From a checkpoint of a small transformer trained on Wikipedia.
Size: 16 layers, width 384, 6 heads of 64, MLP 1024 ReGLU, vocabulary 6043, 31.2M parameters.
MLP neurons of a small language model. Each row is named by its layer, matrix (down: output weights) and neuron, and shows model dimensions 320-383. Each number is 128 + 24 x the weight over its row's rms, rounded and kept within 0 to 255. A neuron's up and down rows have the sign that makes its largest values positive.
A block is one neuron, or neurons of one layer that tend to fire together. After each block is what it responds to, as a language model described it from the Wikipedia text at the highest values.

L6.down414 [101 112  79  96 124 146 102 141 100 100 123 151 149 177 138 104 180 108 146 137 132 110 105 142 131 126 168  77 174 155 119 135 137 113 147 105 105 106 127 153 102 109 134 172 116 160 109  86 142 101 142 114 139 148 116 139  95 166 177 107 162  95 115 181]
Closing == or === marks ending Wikipedia section headings such as "== Career statistics ==" or "==Charts==", plus weaker hits on table-row pipes and ISBN digit groups.

L3.down85 [104 142 113 138 106 119 176 143 151 114 133  89 147 165 140 191 160 118  93 145 116 110 147 110 120 153 130 118 125 150 120 106 118 105 118 109  89 143 127  98 142 132 142 155 140  72 150 128 110  95 137 158 141 121  81 106 113 122 138 133 171 125 141  77]
L3.down154 [133 117 102  91 101 119 125 114 105 143 112 146 128 143 137 153 116 102 145 127 119 103 102 109 167 102 111  64 116 136 134 186 143 152 118  83 155 150 140 143 126 166 140 149 181  96 152 148 132 160  99 144 119  77 106 132 127 151 132 102 140 129 117 125]
L3.down434 [114  89 108 126 147 122 107 161 117 114 120 133 168 118 142 138 118 130 168 183 125 122 135 137 117 104 114  72 127 143 145 137  95  85 133 105 129 170 135 122 132 109 135 139 109  83 149 119 168 117 126 202 158 156 151 167 134 134 121 145 167 117 111 101]
L3.down594 [ 99 121 137 151 143 132 102  97 115 129 157 142 129 160 148 189 132  88 117 121 155  80 120  99 129 141 114  83 104  99 178 131 145 148 135 129 122 110 123 138 136 167 173 115 111 114 124 126 172  71 104 191 128 136 176  52 112 151 104 110  99 104 123 181]
L3.down744 [ 94 132 141 133  70 179 142 129 108 119 143 112 138 143 153 105 124 122 146 134 126 161 136 131 146 122 139 173  72 135 105 123 110 169  99 126 126 120  77 157 111 159 150 120 145 173 144 121 148 123 144 116 110 119  94 160 120 117 151 100 158 159 126  99]
L3.down752 [182 148 131 132 174 146 139 106  96 162 141 123 134 164 149 134  95 122 128 131 107 127 123  72  97  90 140  83 175 184 165 162 164 153 165 117 127 159  91 133 139 132 123 129 114 134 141 156 134 115 134 153 138 141 118 152 160  97 145 133 114 169 141 110]
L3.down855 [130 140 105 109 116 127 141  99 138 168 119 143 126 145 155 159 149 124 151  96 118 171 110 123 118 132 144 126 153  98 174 140 116 159 141 136 141 100 110  95 121 144 114 141 109 156 132 122 128 115 163 117  94 123 153 116 124 101 125 197 129 117  99 119]
L3.down916 [143 118 138 150 153 109 118 120 128 114 130 165 151 150 156 124 107 141 116 102 154 152 132  91 131 154 125 134 101 154 102 134 131 145 112  97 103 186  93 170 169 106 161  91 111 138 132 127 130 118  82 131 116 107 160 110 139 134 177  88 105 125 137 127]
Common nouns and adjectives, often after "the" or "a", whose sense or word ending is still open, such as general, capital, success(ion), present, traditional, King(ston).

L6.down734 [132 137 122 120 137 131  96 117 124 125 114 136 121 125 135 183 135 125 162 115 117 121 168 126 175 113 143 156 159 122 115 157 136 132  92 130 118 132 152 136 139 109 140 124 158  74 116 127 144  99 107 183 157 142 156 166 129 130 155  68 153 153 119 189]
Fires on the head noun (or its first piece) closing a noun phrase after a possessive or descriptive modifier, e.g. his son, presidential candidate, Scottish footballer.

L3.down160 [ 93 129 109 130 121 140 153 131 128 136 152  85 124 139 183 148 111 135 120 140 142 131 124 129 115 149 151 124 164 111 129  98 141 143 107 146 102 156 119 113 130 156  95  90 138 139 102 128 157 131  73 164 142 116 121 172  88 124 119 124 159 151 143 177]
L3.down562 [125 125 134 155 136 179 145 184 182 170 117  94 114  77 136 123 110  92 139 120  98 146 138 130 104 137 120 136  95 180 142  54 100 122 148 162 104 152 155 172 145 114 103 160 167 147 124 102 122  95  97 153 114  99 159 145 148 127 173 117 124 122 137 194]
L3.down756 [153 151 176 129 111 145 121 127 136 122 139 151 144 136 139 111 101 137 127  96 115 113 100 143 144 138 156 116 159 142  61 114 143 125 135 144 112 161 105 156 141 146 128 112 144 128  98 114 167 108 110 179 143 160 124 148 125 151 106 162 138 134 145 152]
L3.down771 [103 125 142 142 138 135  81 184 109 176 124 119 114  99 140 114 106 107 129 112 128 143 165 124 108 114 128 146 131 119 123  70 130 124 141 126 140 130 112 132  96 115 190 155 146 143 102 117 158  96 127 109 117 148 107 127 147 151 129 135 163 127 149 140]
L3.down844 [138 131 157 132 146  97 133 154 106 124 120 167 141 146 144 152  91 119 124 113  84 128 155 159 121 140 111 135  99 115 100 119 151 133 141 147 142 107 103 128  90 154 148 139 176 139 117 134 124 179 111 150 126 126 123  70 143 110 130 136  66 115  97 142]
L3.down873 [150 134 144 141 109 123  82 143 124 139 123  71  93 184 137 113 103 116  89  96  84 137 116 160 107 123 154 122 130 146 156  63 124 117 153 137  99 189 139  93 104 137 195 129 143 136 122 135 146 143 109 119 132 149 156 131 135 134 151 144 124 128 162 118]
L3.down947 [184 121 131 125 125 146 126 155 115  96 175 121 112 111 144 151 123 121 133 141  84 171 140 160  93 101 125 149 122 110 102 122 143 106 164 120 129 121 121 156  93 147 104 126 135 117 133 122 131 115 137 120 162 120 169 121 105 125 123 128 153 127 133 100]
L3.down1006 [131 106 113 170 127 132 164 147  82 129 168 113 101 140 122 135 138 125 164 128 116  73 112 141 160 161 121 107 119 163  93 127 120 118 117 132  81 149 130 124 135  96 111 166 133 157 124 106 134  95 125 169 147 114 140 109 134 155 141 135 148 157 103 170]
Periods ending long, complex sentences in expository prose, especially paragraph-final ones, as in "...affect sexual consent." or "...and free will."

L3.down87 [ 96 156 147 144 131 111 114 128  74  93 143 133 119 145 174 158 142 138 125 100 183 149 124 122 139  92  69 109 137 135 126 138 107 153 166 147 143 157 139 139 105  88 148 107 100 110 155 149 136 114 164 123 159 119 139 114 139 118  88 129 125 130 138 118]
L3.down182 [127 150 127 143 117 148 135 127 112 164 139 122 107 125 129 158 122 126 180 145 107 132 143 133 128 128 158 152 147 116 110 122 144 136 124 160 151 121  92 143 132 135 136 165 131 140 136 101 139 116  93 126 140 110 132 119 137 140 141 115 170 119  86 137]
L3.down287 [ 84 149 116 197 103 147 115 139 144 157 104 186 117 134 104  97 116 142 160 107 120 179 140 138 148 161 118 112 158 118 163 138 108 139 144 153 123 160 172 128 136  95 129 133 150  99  75 116 111 166 108 122  88  96 127 111 160 124 115 104 161  87 121 119]
L3.down406 [144 146 126 146 106 105 108 154 108 140 120 133 130 179 133 115 116  98 105 177 121 150  95 124 117 147 118 102 177 135 156  54 117 112 145 160 107  87 129  39 128 129 157  83  92 147 154 129 156 197 103 175  84 120 126 101 145 129 118 114 141 135 111 105]
L3.down431 [ 70  78 111 156 166 110 110 122 130 123 130 107 124 139 108 105 150 143 136 115 132 158  81 129 107 112 112 133 134 132 141 166 139 120  76 149 143 129  87 135 112  86 169 131 123 116 142 130 112 119 146 118 138  90 172 110 113 114 167 122 128 129  93 144]
L3.down622 [ 80  98 110 165 113 135  68 137 169 166 166 164  83 143 168 111 148 136 103 148 123  99 122  98 152 151 145 134 120 147  95 142 159 155 123 159  95  84 132 151 140 125 124 112 122 130 144 155 131 111 101 137 133 110 119 141 133 100 110 102 150 142 139 150]
L3.down708 [147 109 125 145 151 121 163 173 114 152 152 129  94 112 151 129  84 113 123 123 147 140 106 130 127 124 117  90 136 119 120  85  80 130 127 123 134 129 162 137 161 154 138  98 140  96 106 121 183 105 128 109 145  92 174 119 128 135 153 175 120 138 154 135]
L3.down1005 [128  79 127 101 152 151 166 119 125 107 146 126 160 136 130 154 162 142 106 114 187  93 135 152 116 165 110 139 101  96 169 132 156  86 129  84 131 138  83 129 129 177 143 138 142 147 128  96  81 139 137 130 150 122 142 113 109 138 141 139 104 162 102 124]
Nouns heading statistics or results, in sports records, election tables and infoboxes, such as average, total, election, record, votes.

L6.down983 [133 131 113 129 124  89 117 147 105 156 111 145 169 145  92 135 135 134 139 156 128 121  90 107  87 103 131 126 120 120 121 119 102 129 118 122 154 102 125 152 118 109 132 180  95 104 134 130 126 115 155 176  92 154 118 136 106 107 134 122 151 137 114 154]
First token of a new table row or paragraph, strongest on election-table row labels like Turnout, Total votes, and paragraph-initial The.

L6.down630 [176  97 171 135 145 170 112 171 135 143  84 151 151 148 166 114 142 153  88 119 155 122 107 178 150 138 148 145 145 158  99 109 108 123 129 136  94 171 113 138 175 115 133  82  73 125 141 150  99 104 132 131 147 103 150 109 144 145 122 109 135 114 161 133]
Plural suffixes or whole plural nouns, mostly for kinds of people, such as drivers, scientists, players, generals; sometimes other plurals like staffs, platforms.

L11.down12 [134 143 146 132 124 130 104 154 148 176  98 150  99 119 157 108 105 119  49  92 145 111  81 141 136 100 104 116 150 186 103 109 165 127 116 137 111 161 114 168  98 136 120  96 107 132 159 151  98 132 114 134 114 148 102  71 126 116 132 142 130 109 137 126]
L11.down17 [130 105 158 138 173 122 104 114  97 145 101 137 165 145 150  95  87 103 171  61 161  92 127  78  93  83 131 132 146 130 155 160 138 121 123 123 140  77 146 102 118 135 153 140 117 134 166 137  98 139 146 132 127  96 148 142 102  82 162 173 128 123 158 141]
L11.down541 [157  88  73 127 115 115 127 109 102 131  96 168 133 133 129 128 149 144 122  96 159 116 100 126 108 120 112 106 150 158 143 127 147 131 130 159 168  94 152 143 115 136 138 149 116 120  97 127 141 120  94 136 153 106 141 144 156 141 139  88 127 130 124  98]
L11.down555 [123 100  96 152 135 122 135 133 131 185 166 157 139 161 139 124 116 145 136 147 138  94 122 124 124 109 122 117 117 138 126 145 161 138 112 149  97 148 144 145  66 172 160 145 110  72 114 162 139  67 139 172 150  92 137 134 141  74 129 115 143 166 144 153]
L11.down628 [135 116 116 101 108 132 117 142 127 164 121 135 112 134 123 129  97 136 132 143 143 128 172 124 135 107 137 124 131 136 117  72 132 123 138 114 108 159 146 152 116  91 109 149 133 174 104 118 140 164 128 126 133  81 155 116 132 116  88 136  95 133 102  95]
L11.down633 [137 176 130 122 141 182 161 127 122  92 124 147 180 120 122 115 127 159 153 126 150 168 170 140 152 140 131 135 133 140 128 110 130 126  92 197  46 114 101  98 110 110 120 135 118 153 118 139 153 126 103 123 136 141 157 125 100 177 105 151 131 124 113 131]
L11.down677 [131 133 126 155 145 120 160 131 109 141 136 135 108 153 149 114 144 158 164 151 146 126  94 137 173 107  88 133  93 130 145 119 132  79 124  90 132  74 109 115 103 159 154 125 126 123 111 124 139 163 137 154 110 105 152 130 167 102 118  84 168 137 129 108]
L11.down745 [163 138 167 126 135 146 136 131 122 124 134 180 103  89  88 130  95 143 111 111 103  97 130 142 127 129 129 137 164 133 132 121 126 116 144 118 129 133 107  71 114 102  87  85 110 100  98 110 119 153 120 128 110 133 129 128  86 135  75  87 157 149 159  95]
Closing equals signs of wiki section and title headings (==Plot==, === Staging ===), plus table separator rows and coordinate second-marks that end a line.

L11.down5 [132 105 160 123 133 120 107 168 154 142 133 108 136 132 168 157  95 162  91 133 103 141 121 184 120 107 131 127 165 143  43 117 133  91  88  86 150 123 143  85 129 119 124 131 124 150 134 135 148  92 108  89 131 154 147 151 153 127 142 143 133 116 119  97]
L11.down59 [105  91 141 121 142 110 107 106  97 115 102 141 145 138 114 138 128 116 117 131 122  82 139 143 122 108 145 160 113 113 114 146 155 123 147 145 132 113 152 156 149 149  76 201 112 141 135  48 139 127 119 119  96 104 106 122 169 101  97 175 148 106 148 140]
L11.down190 [ 95 127 171 178 117 108 126 118 118 117 101 111 127 160 150 154 147 116 111 137 129 109 183 147 169 143 117 109 161 111 157 126 121  96 123 129  94 144 118 168 152 121 160  50 130 100 162 147 141 136 107 149  94 109 157 128 143 177 109  87 168 133 110 122]
L11.down248 [136 148 156 158 122  78  97  71 124  85 128 172 123 134 139 123 138  85  73 128 109  89 116 130  74 112 148 162 148 132 124 138 137 123 147 138  98 137 128 116 133 130 135 106 138 167 126 103 150 151 143 128 126 144 103  84 135 133 135  88 113 101 134 117]
L11.down490 [160 137 115 143 149  93  86 118 112 108 121 155 164  99 160 118  76 118 122 115 143 126 143 121 128 137 121 137 140 122 133 132 150  78 109  82 142 135 104 124 147 123 123 157  96 132 101 161 159 102  85  93 121  63 129  86 123 115 158 156 129 127 127 123]
L11.down538 [116 136 137 143 105 107 129  76  99 119 149 114 194 112 155 142 141 125  88 153 115 130 130 131 146 132 126 134 160 104 101 133 109 153 152 133 128 141 119 127 129 100 145 118 102 120 160  87 145 123 102 142 148 126 139 135 106 103 124 109 148 117 146 117]
L11.down913 [114 136 168 115 116  94 145 192 126 175 122  87 131 146 122 151 113  95 142 115 157 119 182 137 123 120 173 146 105 135 117 141 158 138 115 118 124 141 168 122 149 131 159 125 127 170 101 175 115 133 114 142 115 107 140 149 136  85 127 165 100 110 141 160]
L11.down947 [144 130 166 114 117 133 115 120 112  95 154  89 168 152 142  94 129 172 124 154 132 118 141 143 137 144 152 127 151 109  93 105 124 156 120 101 133 111 135 142 136 101 116  82 129 114 112 117 101 130 153 100 141 138 159 138 106 140 120 131 153 143 110  94]
Plural noun suffixes completing a word (candid-ates, view-ers, assaul-ts, mod-els), plus plural verbs and adverbs right after them (are, were, also).

L3.down17 [ 87 140 143 170 146 137 105 148 117 160 111 151 113 154 159 120 127 133 154 160 131  96 134 118  88 124 159 161 138 169 147 123 124 142 193 136 136 120 151 137 108 104  83 135 127 108 144 128 136 169 126 124 106 148 132 166 129 124 127 147 118 128  99 155]
L3.down32 [152 117 137 138 134  97 108 180 126 143 106 124 148 133 104 128 139 146 123 120 114 100 124 129  95 137 127 139 151 150 114  90 123 156 110 119 102 138  91 143 124 161 112 103 121 138 139 103 137 123 138 121 142 109 138 118  89 129 142 126 123 120 150 152]
L3.down320 [117 155 105  91 143 110 122 127 144 144 118 138 173 131 114 114 108 162 131 155 127 145 122  92 141 115 103  95 120 119 117 189 140 166 122  68 139 135 126 128 143 165  88 149 159 133 139 133 185 102 110 126 112 119 113 138  89 165 142 137 131 162 124 147]
L3.down440 [151 130 128  64 121 120 145  96 122 153 129 123 121 112 147 169 170 117 131 134 159 156 158 148 124 119 113 123 146 124 101 177 147 168 163 100  98 103 141  85 151  93 119 153 109 144  93 168 143 117 119 164 150 119 146 108 189 151 153 117 143 126 144 122]
L3.down546 [212 107 168 112 123 165 136 122 153 112  95 139 160 127 131 142 104 122 118 150 130 118 111 151 139 130 135 137 168 114 152 133 110 129 133 109  91 148  67 130 134 130 148 146 107  92 138 175 126 121 117 104 155 110 133 152 159 109 117  93 144 139 120 159]
L3.down825 [150 117 106  95  92 106  87 151 141 102 146 126 121  81 120 153 110 150 101 111 145 138 119 101 138  75 129  89 122 116 140 112 126 106 187 128 133 114 157 128  91 142 191 138 156 138 101 126 146 114 139 158 117  95 140 113 127 136 123 128 147 110 118 128]
L3.down837 [152 106  95 130 160 118 144 149 110  77 135 143 139 128 155 119 103  73 130 107 157 132 125 160 114 144 103 134 113 159  92 153 117  89 124 130 124 118 105 146 126 150 153 149 131 169 134 109 144  85 153 136 139 137 100 114 140 112 145 119 128 102 147 131]
L3.down1010 [ 76 165 162 130 128 107 108 136 103 110 150 128 125 164 154 129 123 134 152 144 139 156  81 159 114  87 101 135 141 139 102 141 127 127 145 150  85 122 152  66 134 137 138  76 103 157 125 113 150 139 125 118 134 131  76 127 108 127 155  95 144 104 127 135]
Nouns naming a field or institution, often completing a split word: military terms (troops, infantry, artillery, naval), and subject areas (music, history, psychology, education).

L6.down588 [125 115 117  83 110 119 108 152 158 167  88 120 136 102 156 135 119  76  96 124 134 104 120 166 114 150 130 128 140 157 119 112 118 138 148 166 127 170 114 132 149 103 142 147 121 112 121 116 151 125  86 121 110 127 150  97 118 159 107 164 104 137 142 123]
Periods closing factual encyclopedic sentences, often an article's opening definition ("is a moth in the family Erebidae."); also word-starts like Oper, public, table pipes.

L11.down18 [173 133 126 159 109 159 145 112 146 153  96 109 115 114 150 110 147 144 122 127 128 119 116 135 136 130 104  81 128  78 152 133 133 141 131 143 153 146 117 107 134 115 117 118 120 130 134 127 124 125 160  97 132  86 132 157 154 135  84 136 164  97 136 106]
L11.down75 [148 124 112 110 139 139 114 142  91 137 131 139 116  78 140 106 159 122 111 132 108 116 167  77 124 133 129 150 129 124 115 127 124 111 127 137 130 130 133 138 112 109 120 131 142 156  99 159 158  80  93 110 132 173 144 117 131 101 126 101 113 156 101 164]
L11.down146 [122 104 150 138 110 115 106 168 141 173 113 122 131 102 128 144 120 144 115 109 141 174 118 153 120 101 103 121 103 150 102 112 153 114 106 143 127 104  92 103 172 116 138 163 129 184 131 119 155 114 128 142 164 124  87 129  91 108 112 156 128  81 122 175]
L11.down328 [ 89 146  78 187 109 156 133 119 163 111 120 153 140 123 143 158 117 127 108 160 107 112 146  94 104 151  95 116 112  85 128 162 112 140 138 140  97 102 142 140 143  91 140 159 113 156 115 149 120 125 142 118 106 110 144 152 105 125 116 122 160 118 150 152]
L11.down396 [105 135 106 119 142 103 120 121  73 194 117  96 129 122 163 105  91 201 116 132 144 183 149 139 118 115 124 120  91 132 115 155 100  91 156 111 139 124 133 180 142 138 107 135 107 171 107 159 168 150 113 150 138 103  99 111 172 135 144 120 120 122 105 103]
L11.down436 [162 124 143 115 166 107 116 117 161  83 127 111 122 151 163 106 107 115 175  93 149 102 148 123 137 170 138 135 144 160 129 157 172 107 139 139 105 148 160 169 131 136 144 156 112 127 122 120 126 130 116 129 117  91 154 149 114  92 137 120 131  97  97 103]
L11.down615 [147  99 164 119 151 138 125 120 113 129 134 149 138 148 127 109 158 128 167 103 131  82 124  89 131  81 103 155 124 122  84  84 151 113 139 132 134 145 133 107 157  83 125 139 127  92 132 143 159 138 107 131 130 119 169 127  90 177 165 127 138 167 112 129]
L11.down692 [173 155 121 138 129 152 128 164 154 130 142 123 130 116 107 134 115 119 105 107 157  95 126 120 114 181 113 134 128  87 147 100  94  70 136 115 130 147 144 158 144 147 132 133 158 154 165 147 114 110 127 125 144  80 104 181 104 132 137 123 161 139 111 143]
Full stops closing factual Wikipedia sentences, especially after a place, date or name, such as 2031 season. or Liga Leumit.; occasionally closing quotes or semicolons.

L3.down47 [123 135 116 129  93 155 125 163 149 128 136 148 142 110 143 123 159 130 117 142  85 153 103 100 176 102 172 106 145 126 171 135 168 157 154 134 130 117 117  96 102 146 123 116 117 167 103 117 138 137 127 117 160  60 147 155 106 123 129 150 141 124  83 133]
L3.down98 [143 150 128  70 127 134 148 133 163  83 120 119  82 132 127 132 134 115 123 112 118 158 146 131 143 105 129 129 161 120 145 143 124 193 120 115  95  97 151 111 136 109 136 152 120 158 150 149 153 116 150 107 124 166 103 158  87 108 133  91 126 105 125 178]
L3.down334 [149 122 164 142 127 139  93 134 155 173 158 134 109 106  71 150 158 121  57 105 135 164 105 134 147 162 147 123 149 155 116 103 176 132  90 131  98 139  96 103 127 100 168 149 135 144 128  94 146 111 101 160 104  97 158 128 108 142 108 130 114 126 128 144]
L3.down394 [107 146 176 113 124 148 125  77 134 148 120  97 126  99 130 120 129 140 126 150  76 118 126 124  66 148 134 141 128 123 149 147 160 147 148 160 109 129 124 142 110  91 136 116 124 144 128 136 143  73 120 145 114 106 165 147 162 129 132 130 146 128 140 164]
L3.down643 [102 160 134 133 138 111 129  47 114 100 108  99 115  75 148 102 133 145 160  95  68 137  87 114 124 105 113 147 128 150 116 113 125 104 173 136 113 111 105 147 161 136  93 155 135 138 121 127 164 136 150 115 117 134 112 139 110 133 102 152  91  92 114 155]
L3.down759 [146 129 163 122 127 116 127 158 125 134 138  90 117 136 139  79 122  93 115 163  86  85 146 140 141 131 134  92 115 106 120 147 167 144 131 135 108 142 126  99 165 132  82 188  99 117  81 109 123 101 156 146 127  98  96 118 115 116 138 148  91 136  86 154]
L3.down782 [110 167 172 145 154 129 136 125 151 140 139 115 125 132 123 132  80 153  99 114 133 128 142 129 148 110 149 131 138 143 162 177 126 140 111 113 149 148 100 145  93 110 102 149 129 137 160 166 128 128 109  75 127 112 105  98 111  99 108 135  83 159 121 103]
L3.down953 [108 142 110 161 117 123 126 135 112 123 124 113 110 136 148  95 143  85 119 114  98 120 110 122 107 128 106 149 114 143 141 132 142 129 136 129  74 165 159 147 124 137 130 164 136 150 120 154 107 127  92 161 118 106 146 108 113  96 107 111 135 100  85 153]
Wikitext heading equals signs (==, ===) at the start of a new line opening a section title, such as ==Early life== or ===Central Java===, and sometimes the closing marks.